config.toml
vocab_size = 8192
norm_eps = 1e-05
qk_norm = false
tie_embeddings = true
parallel_block = false
final_lr_fraction = 0.0
MLP neurons of a small language model. Each row is named by its layer, matrix (gate and up: input weights) and neuron, and shows model dimensions 48-143. Each number is 50 + 10 x the weight over its row's rms, rounded and kept within 0 to 99. A neuron's up and down rows have the sign that makes its largest values positive.
Before each neuron's rows, "fires on" lists the tokens most often at its 100 highest values on Wikipedia text that the model never trained on.

fires on: " of", "20", " ", "pl", "en", "ong"
L17.gate388:74 31 49 35 44 68 57 34 47 46 53 36 44 60 48 68 33 62 40 49 50 49 35 52 77 39 47 51 61 44 24 53 58 35 45 40 59 60 49 55 52 33 47 42 49 71 45 42 37 62 59 45 54 64 55 54 57 45 45 43 51 54 51 53 42 46 42 60 59 52 31 41 38 51 46 29 42 56 57 53 47 31 57 43 42 43 58 50 52 40 62 51 35 41 51 56
L17.up388:41 45 52 45 55 66 48 68 47 39 35 50 74 67 53 65 55 30 50 44 46 58 54 37 40 55 32 49 39 66 35 44 53 59 60 54 70 54 53 54 56 52 61 48 64 52 36 50 31 62 43 54 55 59 59 41 49 61 62 43 51 45 56 73 65 51 38 41 36 46 48 41 43 45 52 47 50 42 50 66 53 48 43 52 37 57 36 45 45 49 60 32 38 51 40 54

fires on: "s", "g", "m", "h", "-R"
L8.gate570:48 34 24 60 42 68 44 52 51 53 59 53 45 57 68 54 31 62 31 45 43 53 40 31 55 58 52 56 53 25 53 54 43 45 66 48 60 52 58 48 36 46 59 36 51 44 55 57 62 38 36 52 38 46 64 47 58 35 41 53 51 50 51 47 54 27 43 55 40 55 36 51 58 69 33 39 39 71 35 60 63 53 69 47 52 38 56 47 48 44 54 48 57 57 42 42
L8.up570:42 45 55 37 46 54 52 53 49 47 39 69 54 55 58 48 43 52 63 60 58 45 57 42 41 58 58 61 40 43 52 43 40 52 43 44 60 33 47 52 55 54 47 50 65 64 57 34 50 35 32 39 38 58 72 45 47 55 45 55 36 63 52 40 59 57 55 44 60 61 56 61 66 55 37 49 49 50 85 36 56 45 53 42 60 45 53 41 66 48 38 39 62 56 50 54

fires on: " ", " ref", " such", "–"
L17.gate753:50 38 42 48 58 69 55 51 43 40 55 63 51 53 56 52 47 51 57 28 37 38 38 40 64 36 48 45 48 50 35 41 62 50 66 60 63 46 47 44 50 64 48 52 51 60 57 58 41 36 47 60 55 50 46 50 47 41 47 67 55 50 57 54 64 53 52 66 69 44 47 60 60 59 45 65 46 52 47 45 61 43 40 53 37 43 50 35 48 39 53 67 45 41 55 44
L17.up753:21 30 64 62 50 46 55 55 48 68 67 57 41 45 52 49 58 30 43 52 62 49 45 52 59 56 53 49 52 57 46 47 69 56 33 39 61 54 45 45 35 46 47 47 60 48 29 54 64 42 57 53 54 43 55 52 47 64 41 58 41 58 44 55 59 55 61 61 56 52 57 44 61 34 41 45 44 36 54 77 56 36 48 57 50 54 53 50 51 62 27 36 45 55 39 54

fires on: ".", ":", " later", " of", " name"
L7.gate984:63 54 77 50 46 53 49 37 59 55 38 58 56 38 52 46 38 48 40 58 41 59 59 39 53 37 52 38 57 63 55 29 51 45 49 48 53 47 42 44 40 58 48 48 70 44 45 49 52 59 43 60 42 47 44 66 45 47 49 50 56 48 46 60 47 43 31 47 50 62 55 44 50 48 48 47 54 61 51 25 65 51 60 56 56 58 34 37 61 43 71 52 56 68 54 54
L7.up984:40 58 55 46 48 55 49 54 37 42 32 50 50 64 37 62 73 46 42 40 38 56 50 49 43 53 47 59 50 43 58 32 57 43 51 70 49 51 50 46 66 51 45 46 68 61 34 46 67 43 39 37 51 50 47 53 48 32 53 53 59 40 47 43 56 52 58 45 45 48 56 46 57 37 64 47 34 63 49 31 51 47 60 62 50 39 49 53 47 44 57 53 38 43 45 56

fires on: " *", "/", " col", "*", "–"
L13.gate373:61 45 53 46 63 63 45 36 53 70 56 49 44 54 56 43 56 45 48 47 43 41 50 62 68 53 58 32 40 40 41 37 53 53 44 36 57 58 52 50 56 40 50 44 55 56 62 49 54 54 50 55 56 32 52 51 52 78 65 48 49 43 58 55 40 43 47 41 44 53 43 42 38 53 35 34 69 61 61 56 57 41 50 49 45 51 59 51 48 55 34 69 38 53 62 58
L13.up373:57 53 57 52 60 40 42 58 57 66 50 53 25 42 34 51 43 53 42 33 23 48 71 38 35 54 56 49 58 66 60 47 53 42 49 54 52 58 47 63 38 42 58 43 52 37 53 26 54 32 52 47 39 66 61 52 34 62 47 43 53 53 51 41 46 61 49 62 29 52 40 48 48 49 32 42 51 61 56 50 53 47 42 29 46 57 52 59 58 35 44 64 56 58 53 44

fires on: " ", "–", "s", " Season", " (", " career"
L17.gate234:48 54 52 48 62 74 57 46 46 46 55 64 63 51 45 65 64 35 69 58 40 53 46 50 70 44 48 51 45 33 48 62 47 40 60 57 65 59 62 42 43 52 42 64 29 57 65 61 56 55 49 49 55 45 49 38 54 57 54 52 45 71 45 34 52 55 55 55 39 50 39 69 49 62 44 45 33 64 67 39 45 63 44 55 51 47 40 59 54 61 46 54 50 46 61 50
L17.up234:55 48 63 68 48 45 61 42 71 56 41 66 50 57 39 58 43 34 55 62 26 51 37 41 44 44 57 37 44 35 59 52 63 37 49 49 63 47 48 59 52 38 70 46 50 40 54 28 63 55 47 40 55 51 43 63 45 55 56 45 60 45 45 34 58 37 44 50 38 65 61 52 54 60 37 59 44 37 59 58 54 54 53 62 65 56 57 40 60 45 57 38 43 58 46 61

fires on: " m", " km", " GA", "L"
L16.gate38:52 47 53 54 45 59 51 22 50 47 53 43 42 44 49 29 38 63 36 55 56 57 42 36 67 20 59 34 47 38 25 50 50 23 42 46 42 66 57 61 42 42 55 45 50 57 45 57 51 51 39 44 52 56 46 51 64 50 59 50 44 46 49 38 56 40 68 49 57 49 53 49 55 66 49 66 41 26 51 52 53 50 41 48 52 45 43 48 43 51 59 45 35 58 56 45
L16.up38:32 46 47 57 56 31 45 55 50 59 57 39 59 41 54 59 50 46 36 41 48 69 43 64 54 45 55 44 47 41 59 49 51 39 53 50 57 40 36 34 50 36 48 39 42 68 48 61 61 47 51 46 29 53 81 66 63 44 51 49 49 65 50 33 54 49 62 38 42 47 47 52 43 41 46 33 53 37 42 39 46 55 60 45 49 57 35 48 48 43 51 48 52 61 31 52

fires on: ",", " and", " as", " to", ";"
L7.gate1003:57 44 48 50 47 56 36 55 35 35 53 58 56 45 45 48 54 37 57 53 44 59 51 63 41 61 70 40 33 58 39 37 58 46 53 47 48 46 58 51 68 27 50 41 42 30 63 71 53 37 44 52 51 53 45 50 56 35 62 41 40 51 68 52 47 62 40 51 50 57 50 47 46 43 44 50 43 61 48 37 46 36 44 60 59 48 64 56 33 56 52 53 51 51 52 54
L7.up1003:44 16 59 46 52 58 46 48 67 46 47 69 45 61 70 47 70 52 48 76 44 53 39 59 40 41 50 65 63 60 47 47 67 41 55 33 43 53 57 66 61 61 57 53 54 35 50 36 58 43 53 54 38 56 44 46 57 51 44 46 43 55 30 50 44 66 43 49 64 48 48 34 65 35 49 61 56 52 57 47 32 54 59 67 55 29 42 53 43 42 70 56 50 46 24 41

fires on: " ", "re", "oc"
L17.gate164:50 38 36 62 65 53 58 56 62 53 47 57 48 37 56 51 20 62 52 57 57 28 10 65 53 41 60 41 50 66 48 57 58 53 60 52 71 66 60 63 56 34 47 49 46 52 57 50 49 47 64 44 50 57 57 53 45 51 50 45 53 67 66 68 54 47 54 54 44 59 54 56 47 39 27 52 42 51 41 63 54 46 52 28 38 38 59 40 42 44 24 49 46 49 35 55
L17.up164:33 48 72 66 61 68 31 58 41 49 55 70 50 55 69 66 54 68 41 58 54 45 49 71 57 44 55 48 42 52 42 54 62 69 44 35 35 37 59 52 58 63 55 49 46 60 57 30 34 69 58 52 34 48 47 45 57 52 57 55 42 48 47 73 53 47 48 54 37 53 54 47 59 56 46 40 59 42 56 64 47 40 46 47 50 45 40 44 51 51 58 56 49 56 39 43

fires on: " and", " of", ":", "n"
L7.gate409:50 60 60 42 47 71 50 46 58 50 47 65 51 40 61 48 38 59 54 44 41 51 31 65 38 37 40 40 61 67 59 51 59 67 38 31 51 50 40 50 34 48 49 34 62 45 54 51 66 41 46 36 39 47 51 56 65 56 43 53 46 51 81 52 63 56 45 44 43 61 31 51 55 55 49 22 47 42 33 56 64 60 39 62 57 64 51 53 52 58 46 42 39 29 42 58
L7.up409:41 59 45 37 55 45 48 63 59 61 73 37 50 50 45 42 36 52 54 56 49 51 61 50 41 52 38 46 51 64 49 62 44 57 53 45 62 40 42 40 42 70 53 38 57 43 45 51 62 37 49 56 42 65 56 27 40 60 63 35 43 53 55 48 50 33 58 47 39 55 55 56 53 59 34 37 66 57 47 68 36 36 46 47 61 46 47 45 44 45 39 52 68 55 35 43

fires on: ","
L18.gate578:46 42 47 38 43 53 44 55 64 40 55 59 50 64 52 39 58 40 68 46 41 53 52 42 44 21 55 38 34 62 50 57 53 59 42 55 54 62 56 49 55 42 48 46 43 40 62 61 45 47 44 62 28 66 53 71 52 50 67 54 44 41 40 32 29 49 39 54 49 42 44 32 56 44 39 62 69 51 34 65 50 46 54 59 42 37 68 53 56 62 60 57 53 60 56 48
L18.up578:49 44 39 51 44 51 59 39 52 46 49 45 42 47 58 49 55 43 48 83 61 43 46 65 42 35 59 61 50 50 57 60 65 48 53 60 47 63 56 42 53 51 49 36 45 45 46 58 47 46 49 48 65 48 47 61 50 59 38 44 55 45 48 57 51 70 40 37 66 50 64 58 52 41 56 64 37 65 78 43 32 36 49 47 57 39 47 72 44 53 57 49 62 52 22 43

fires on: ".", "n", " of", "os", "at", "ic"
L7.gate814:53 66 68 53 60 58 45 24 54 47 39 73 49 52 56 29 59 55 59 69 58 57 45 66 58 38 55 53 40 45 46 36 60 46 51 33 47 40 59 38 49 46 38 35 59 47 36 49 63 46 47 44 42 47 45 64 54 42 52 42 58 50 71 33 39 55 56 51 54 74 41 54 58 49 48 46 38 57 52 44 48 59 50 43 41 39 52 49 43 63 57 45 43 34 60 49
L7.up814:37 58 59 45 72 44 31 35 60 43 46 35 39 62 43 62 53 45 47 48 41 52 52 56 61 52 56 76 42 59 44 35 60 52 50 36 40 40 38 37 51 82 62 47 64 53 33 57 54 59 42 58 46 47 43 51 50 21 42 51 47 53 73 51 45 52 70 44 39 47 61 45 50 65 48 42 45 51 49 42 49 33 60 57 40 52 53 62 40 53 49 45 55 32 38 37

fires on: "ed", "ing", " I", ".", "_{", "ive"
L9.gate208:36 42 44 47 42 41 56 50 42 48 47 49 59 54 34 51 66 45 37 53 53 30 55 41 54 65 61 57 50 78 30 56 56 50 36 47 54 58 54 45 57 53 59 53 43 49 54 47 58 54 82 55 56 45 32 49 36 50 49 72 28 36 44 45 54 58 50 34 52 58 66 42 52 65 57 67 51 66 46 45 52 58 52 39 38 30 61 69 59 64 34 29 48 53 44 63
L9.up208:62 56 60 40 60 50 69 60 47 42 37 51 61 61 50 57 42 47 57 53 43 45 60 46 54 40 47 44 48 47 41 49 48 45 67 56 54 52 35 47 68 69 32 58 46 52 44 31 62 43 65 39 29 42 56 54 57 44 55 55 65 43 39 41 40 47 73 52 44 35 49 36 55 60 56 52 64 57 41 44 58 52 61 45 34 55 51 45 50 46 49 40 51 49 58 61

fires on: " un", " re", " Un", " Re"
L16.gate723:58 41 37 37 58 61 52 39 47 43 43 48 39 44 73 39 52 53 57 52 54 49 54 76 48 41 53 29 51 45 46 40 44 44 45 41 53 48 36 39 50 68 49 44 49 57 58 68 42 52 35 53 46 48 51 55 45 63 45 42 32 39 31 45 45 45 50 66 52 52 45 38 44 56 41 40 41 59 72 59 55 61 44 56 64 57 37 62 38 44 41 56 54 58 54 51
L16.up723:44 55 44 63 45 47 61 74 50 38 50 58 44 40 45 41 32 35 52 66 50 47 45 47 50 44 54 51 48 40 32 59 65 66 58 44 60 50 48 46 60 55 51 54 57 54 49 71 55 42 41 63 53 48 40 53 44 54 63 36 49 55 61 50 44 63 61 49 54 49 41 61 66 65 46 51 70 46 41 37 51 36 60 53 55 47 45 41 43 44 48 61 35 48 43 59

fires on: " of", " a", ")", "us", ".", "al"
L7.gate103:59 57 61 42 62 57 45 30 35 45 41 63 62 54 56 35 48 49 69 47 52 54 43 46 63 33 55 48 44 70 48 36 62 55 37 34 57 54 59 35 37 39 56 42 55 49 48 38 64 42 56 42 33 56 49 55 61 43 42 49 55 40 49 42 54 53 51 46 44 55 49 56 41 49 39 66 66 55 38 21 35 51 48 56 52 49 47 40 42 51 65 49 44 48 69 67
L7.up103:39 57 55 64 39 63 44 53 41 62 49 53 43 49 57 62 59 56 46 54 57 54 43 56 47 48 48 51 45 45 48 41 69 25 63 54 44 48 43 67 45 57 46 62 54 48 45 52 51 62 56 58 57 39 61 60 31 40 62 47 66 41 64 50 45 76 61 47 42 53 39 52 61 57 64 52 43 34 55 50 47 47 54 62 48 38 49 43 29 65 43 53 58 49 16 50

fires on: ":"
L2.gate239:64 44 55 40 51 56 45 51 60 54 50 47 39 37 47 42 39 56 57 43 40 63 53 53 60 55 61 54 39 67 49 32 46 33 55 62 32 40 38 40 35 46 43 38 59 40 49 60 56 54 43 36 52 43 53 42 50 41 61 54 52 39 52 51 51 58 36 54 43 66 49 43 72 47 61 50 58 48 29 37 66 42 45 44 62 46 58 71 58 41 47 49 47 57 46 59
L2.up239:55 57 45 39 43 50 48 67 69 51 68 34 41 39 41 25 56 40 51 54 55 51 34 53 51 59 62 53 41 64 47 44 44 43 50 50 49 36 28 47 68 48 20 59 44 39 37 53 57 50 34 41 51 53 58 52 54 51 42 57 70 49 33 60 33 38 55 47 64 42 58 61 48 51 47 34 33 52 56 71 57 43 56 36 35 54 51 54 57 34 51 56 54 50 48 32

fires on: " April", " Sa", " July", " su", "ing"
L2.gate511:64 46 76 58 54 54 49 53 57 52 35 41 57 51 46 53 31 52 41 62 59 44 55 49 57 45 60 52 65 55 37 51 60 45 64 42 34 68 55 54 55 54 63 56 39 50 53 62 37 60 49 60 42 48 46 54 51 43 53 64 45 59 39 51 48 46 52 58 36 52 33 39 43 36 42 47 64 30 48 63 55 44 44 53 37 45 46 47 39 62 68 44 59 58 58 38
L2.up511:55 46 48 43 65 47 80 65 38 57 35 43 50 68 40 55 30 38 46 53 45 53 46 70 57 59 52 42 68 70 48 56 44 53 45 47 40 56 45 59 28 66 51 48 35 42 46 54 59 36 56 47 73 55 64 49 52 56 50 56 55 59 50 55 43 48 52 56 75 41 32 53 40 48 48 50 38 42 43 43 42 50 33 43 60 52 56 51 48 43 35 52 45 63 57 39

fires on: " Mo", " sexual", " no", " particip", " Ma", " Bo"
L2.gate733:51 38 58 55 42 54 33 29 47 49 59 54 59 52 44 44 50 47 33 39 47 54 37 47 54 39 56 51 66 63 31 38 71 25 16 25 54 64 63 39 31 47 53 58 33 49 50 35 59 55 55 48 51 56 52 57 60 61 47 69 48 43 49 50 41 60 50 49 39 61 44 39 66 57 48 40 75 32 54 49 50 59 44 47 72 66 47 49 62 45 37 65 37 59 53 40
L2.up733:46 47 54 61 49 61 66 36 55 69 56 68 63 62 62 39 50 41 56 57 57 44 50 52 48 37 68 42 50 46 63 35 53 42 43 57 37 47 41 56 52 43 54 43 46 38 55 51 58 45 51 60 48 58 45 35 50 29 61 56 59 60 54 38 55 59 44 32 60 32 44 44 48 51 66 41 66 36 52 56 55 37 42 47 51 46 42 58 57 54 70 42 48 74 60 46

fires on: " the", "al", " a", " UTC", " as", "ction"
L7.gate126:45 44 53 48 62 79 44 34 45 40 34 48 60 51 49 52 48 73 42 54 39 62 26 43 53 52 41 46 55 59 50 43 49 61 55 45 58 64 54 44 50 53 52 50 65 49 48 48 53 48 49 45 29 60 57 43 58 52 37 76 46 42 32 44 39 53 52 49 53 68 45 42 59 49 55 56 33 42 50 54 53 35 31 54 57 47 50 64 51 61 57 63 47 49 54 39
L7.up126:38 63 47 59 52 52 59 57 60 41 48 31 54 48 39 34 41 56 51 44 54 64 63 35 49 54 41 68 49 47 57 56 63 61 52 53 64 54 41 47 42 43 55 42 30 49 50 46 47 51 44 57 66 50 45 54 55 70 53 55 47 50 43 58 44 46 54 42 62 51 49 58 43 50 67 54 48 46 67 56 67 48 44 40 54 39 45 57 48 51 59 51 65 33 46 66

fires on: " in", " re", " In", " s", "-", "'"
L16.gate204:56 53 60 46 51 45 61 47 53 68 33 53 48 61 38 55 56 57 42 51 41 56 62 38 47 40 59 27 49 39 56 52 55 60 53 58 50 46 42 39 53 57 48 52 54 50 38 65 57 34 61 38 32 62 48 47 58 43 54 58 38 32 59 69 53 46 47 61 63 54 45 61 59 51 40 50 61 45 54 39 52 40 47 29 43 61 61 67 53 47 53 50 17 34 76 46
L16.up204:46 48 70 56 43 32 56 55 31 45 51 76 53 46 71 59 58 55 74 49 54 57 61 54 42 57 53 48 37 56 49 48 37 53 61 55 39 40 59 56 58 53 65 36 45 45 48 41 35 65 47 65 47 53 65 60 60 64 63 46 46 45 48 56 38 62 27 50 61 47 56 46 52 61 54 40 61 56 65 31 48 46 35 67 49 43 57 70 64 52 46 62 51 57 55 61

fires on: " in", " (", " ", " over", "In", " Hot"
L17.gate867:44 44 59 52 43 52 54 46 62 58 38 53 58 56 43 57 44 39 50 52 46 52 52 38 52 46 59 57 39 56 51 43 59 52 63 53 47 45 38 42 52 68 38 33 48 58 62 39 54 64 50 29 43 43 59 57 61 50 57 43 60 56 50 57 37 68 62 54 44 60 46 45 48 36 36 30 46 59 55 51 75 59 53 39 46 54 37 44 62 58 54 53 38 42 66 51
L17.up867:67 52 46 56 47 32 51 62 51 47 61 63 62 67 49 66 47 37 50 66 34 26 40 44 55 61 63 35 31 40 46 41 57 64 45 54 46 54 43 39 60 46 51 63 39 42 64 40 42 44 43 58 51 40 49 51 56 50 53 47 68 48 51 62 43 43 50 75 49 67 56 51 66 48 43 60 63 40 47 46 48 54 47 55 39 54 41 33 54 52 55 41 36 41 52 17

fires on: " re", " Re", " ordered", " Released"
L2.gate2:51 44 50 55 58 48 52 50 55 35 47 60 41 37 58 45 44 49 41 44 52 54 45 66 44 55 67 54 37 63 55 40 64 65 50 37 54 47 43 57 47 75 55 56 47 68 53 62 73 63 39 43 57 52 51 59 55 65 42 58 28 33 40 50 42 48 45 60 71 55 46 35 60 40 45 43 58 67 40 51 61 62 57 31 61 48 38 47 50 49 45 64 34 46 59 44
L2.up2:54 59 53 51 70 44 41 70 53 46 35 56 47 32 39 51 48 33 48 59 44 43 56 54 50 50 53 51 55 45 44 57 55 59 57 35 45 54 44 51 51 71 49 59 54 50 65 56 58 32 58 72 31 50 36 42 41 59 40 34 37 52 64 72 63 56 52 50 51 32 57 46 46 58 62 45 55 41 39 54 53 45 37 61 65 59 41 50 48 52 41 53 68 47 59 50

fires on: " |", " |\n", " ", ":", "is", "ush"
L2.gate857:33 36 50 43 45 41 67 32 62 64 51 51 39 46 58 63 54 61 53 51 45 45 29 25 58 49 55 64 55 59 47 46 59 47 38 51 61 56 42 30 58 39 44 37 42 51 53 64 68 42 52 45 33 44 60 48 50 57 48 52 44 53 38 46 41 56 41 47 55 48 41 52 80 35 48 42 43 50 45 48 57 50 46 21 68 34 48 56 54 46 62 53 50 60 61 57
L2.up857:55 59 58 62 44 62 50 60 41 41 51 36 51 40 56 52 46 42 59 49 37 49 55 39 36 59 52 56 22 55 55 59 48 58 39 33 51 56 39 33 55 56 43 64 50 46 47 51 40 44 57 77 51 45 53 46 55 64 42 50 47 45 48 64 44 35 50 53 55 28 70 60 58 71 59 30 48 53 47 53 54 54 45 49 59 64 58 61 43 37 56 37 58 54 51 48

fires on: ":", "iz"
L2.gate42:72 41 69 40 53 59 33 51 60 45 43 32 43 47 38 57 36 37 46 52 45 41 41 65 48 53 44 43 28 60 31 37 34 47 56 35 46 59 49 52 70 48 41 37 66 70 49 50 67 61 57 54 32 55 66 44 70 36 52 63 47 53 51 43 67 26 54 48 21 56 52 58 39 55 43 60 51 56 43 46 40 41 54 69 68 44 71 72 54 45 34 38 32 58 59 57
L2.up42:56 42 59 39 64 63 36 49 50 59 53 31 53 59 39 63 51 48 51 52 41 47 69 54 60 46 50 44 69 45 42 53 33 40 59 32 43 40 35 58 53 53 35 54 25 41 47 40 51 37 36 52 45 43 59 71 47 42 47 42 61 46 33 62 47 44 63 54 63 52 68 46 46 49 26 47 47 47 62 51 50 58 60 40 55 59 50 58 58 44 26 48 58 70 35 47

fires on: "-", " no", "aw"
L9.gate743:53 42 59 60 40 41 53 39 43 65 37 55 29 57 50 46 60 60 54 46 44 44 43 53 45 52 43 52 36 60 50 48 55 48 49 42 50 53 62 56 53 45 47 50 39 34 53 63 58 56 59 35 43 40 71 55 62 40 64 32 59 55 58 47 44 61 48 45 31 50 47 55 50 43 41 41 58 44 49 51 62 50 42 47 64 66 60 30 32 35 51 76 39 46 66 43
L9.up743:53 43 43 53 57 44 27 37 53 59 58 53 69 32 65 47 56 60 53 58 61 53 41 40 60 52 44 33 38 40 41 44 53 42 56 41 48 34 62 44 56 35 26 49 50 40 45 64 47 43 57 37 56 66 40 58 45 38 64 58 52 52 75 40 44 43 32 42 40 46 27 55 40 47 46 43 66 52 75 44 46 56 41 46 54 57 60 45 64 37 68 64 43 71 65 40

fires on: " ", " (", "19", " –", "18", ")"
L16.gate172:43 49 55 34 50 53 47 33 32 58 49 48 43 59 67 56 62 41 49 57 60 48 47 42 55 45 66 60 61 58 39 69 58 52 40 52 61 57 42 59 51 57 41 49 51 55 43 58 26 43 50 39 38 44 55 45 47 40 64 59 41 57 43 33 43 58 57 57 36 61 43 44 55 42 50 31 48 46 56 55 60 49 59 58 68 64 70 50 67 59 40 52 58 53 51 33
L16.up172:47 57 47 41 59 42 47 54 52 61 47 45 42 55 69 53 60 54 33 51 36 52 57 33 50 35 47 54 60 55 55 51 42 48 30 58 42 54 54 66 63 67 36 69 41 61 37 61 50 39 53 42 56 49 48 42 54 63 44 55 41 64 47 62 56 54 49 50 55 50 68 49 37 63 48 59 58 53 55 52 45 54 52 63 47 52 67 39 46 44 43 45 33 48 23 50

fires on: " such", " same", "(", " well", " ", "+"
L13.gate420:87 45 63 42 56 63 45 54 62 53 52 42 44 42 40 42 42 50 52 45 45 34 39 48 48 54 55 45 49 59 43 62 40 46 40 35 60 51 71 42 11 44 55 28 55 61 63 40 46 47 47 54 32 54 40 41 58 68 49 55 37 55 60 48 49 37 32 43 59 54 55 53 55 56 48 46 40 53 72 29 61 46 56 44 44 45 45 63 46 45 49 35 55 73 45 49
L13.up420:46 63 67 59 62 54 57 54 65 48 57 45 60 53 67 62 55 65 37 59 45 39 64 56 57 50 55 39 68 55 38 45 37 62 35 37 48 55 45 56 49 57 34 58 48 63 48 38 48 42 66 60 43 44 54 57 43 39 48 39 36 69 48 56 55 38 45 34 31 58 47 52 58 49 54 60 57 37 59 44 50 42 51 43 43 46 52 53 42 47 31 58 50 45 35 45

fires on: "op", "ake", "om", "roll", "ig"
L2.gate151:63 29 50 45 39 57 41 34 34 48 37 52 52 49 58 48 53 55 58 35 50 59 59 53 49 35 32 46 51 58 55 50 51 57 42 67 46 62 53 54 38 46 62 55 47 60 52 40 62 41 36 53 36 43 46 49 47 54 37 40 61 49 59 52 50 58 54 53 54 51 40 49 43 38 42 48 42 44 47 45 46 58 43 33 45 40 56 58 52 72 49 31 57 63 43 69
L2.up151:61 43 48 52 43 69 30 55 57 69 50 39 64 50 55 37 37 48 34 37 58 46 41 38 53 46 53 63 56 70 46 18 53 52 38 50 55 65 62 74 41 33 52 56 48 48 55 48 50 34 40 50 34 60 43 38 63 47 46 54 51 42 48 44 40 45 52 53 51 36 60 56 29 60 22 45 65 46 55 50 63 73 59 67 55 52 49 49 42 56 41 44 62 65 47 47

fires on: ":", ";", " for", "af", "c", "v"
L2.gate543:50 44 39 48 63 58 55 55 79 83 65 49 46 32 49 46 59 60 25 48 40 59 59 26 57 52 46 42 51 46 43 59 48 33 52 60 34 53 46 51 29 40 52 37 48 35 40 55 55 39 40 42 46 54 33 44 48 36 62 60 43 40 49 49 42 45 60 60 37 43 25 51 50 55 59 47 64 46 34 50 50 40 35 45 56 35 44 45 46 57 69 36 62 52 47 50
L2.up543:44 40 46 41 34 45 45 46 69 58 68 57 26 57 38 41 39 51 26 36 48 60 55 53 65 47 36 34 44 36 63 46 66 39 50 42 60 47 38 44 44 38 31 56 51 47 36 42 57 34 32 49 33 48 46 45 55 43 36 57 62 52 59 52 57 48 67 82 61 45 52 55 62 54 45 35 28 50 39 65 52 51 35 57 45 47 54 58 58 56 33 51 64 38 56 45

fires on: "ic", "-", "\n", " In", " or", "en"
L7.gate43:54 47 67 51 51 46 68 55 44 40 48 46 53 42 32 56 53 39 30 52 49 52 56 52 52 38 47 46 54 38 65 60 66 35 64 17 57 55 59 37 39 59 55 50 70 56 47 56 74 51 53 57 32 51 58 67 40 51 57 43 47 39 45 76 24 40 54 52 51 68 42 41 66 39 36 44 60 51 53 50 48 51 41 50 55 54 41 52 42 38 62 67 39 47 62 52
L7.up43:65 72 51 50 52 53 42 64 33 63 46 35 64 50 37 70 41 57 53 68 41 68 58 30 28 53 35 47 51 63 53 50 45 62 45 53 34 47 51 44 59 48 70 54 59 63 43 43 41 55 37 61 45 49 55 44 59 65 48 48 67 53 38 59 32 46 63 38 56 56 54 63 43 65 60 37 45 61 57 56 41 68 59 37 46 60 46 59 49 42 58 54 60 60 50 46

fires on: "ed", ")", "ing", " located", "ly"
L8.gate320:52 39 60 40 43 46 38 69 33 48 64 62 58 63 36 46 61 40 57 54 36 48 60 60 44 37 50 48 56 37 48 32 27 60 53 51 70 56 73 52 60 52 60 58 42 43 40 62 47 39 61 48 47 58 47 60 40 51 51 51 56 35 57 36 66 45 39 50 53 57 55 51 30 62 39 63 41 50 58 46 49 46 28 68 41 32 58 50 76 58 36 42 67 61 53 59
L8.up320:48 63 56 41 51 61 52 57 37 44 49 56 57 56 53 58 56 43 39 52 39 47 39 52 55 54 62 47 70 46 52 27 40 32 49 43 54 64 55 45 71 39 53 36 55 51 37 64 64 34 66 56 42 44 50 67 41 31 42 61 46 43 66 22 54 20 49 52 40 44 56 63 54 60 40 51 57 64 54 45 37 41 63 65 52 56 56 57 34 68 41 36 53 47 44 68

fires on: "\n\n", "born", " –", " was", "ø", " ro"
L16.gate949:50 59 28 42 39 44 29 44 42 53 69 56 60 54 40 45 34 54 62 57 42 53 50 47 54 56 63 36 34 34 48 51 48 47 47 36 49 62 49 59 50 70 43 45 52 32 33 53 55 51 47 55 40 49 51 61 47 38 49 83 42 54 50 45 43 37 32 75 44 61 44 59 55 66 46 49 44 47 58 53 71 43 48 57 62 53 49 56 46 58 27 58 56 63 61 62
L16.up949:59 60 56 30 40 27 61 46 46 51 40 44 60 67 52 46 50 37 48 51 36 62 56 47 37 52 64 41 58 35 52 63 37 38 45 43 36 57 57 55 27 58 50 53 60 42 43 63 59 39 58 61 42 54 53 50 37 30 44 54 49 49 33 45 31 49 52 46 41 62 48 51 63 66 48 47 49 54 57 43 63 43 67 50 56 60 26 66 54 63 47 53 42 62 69 48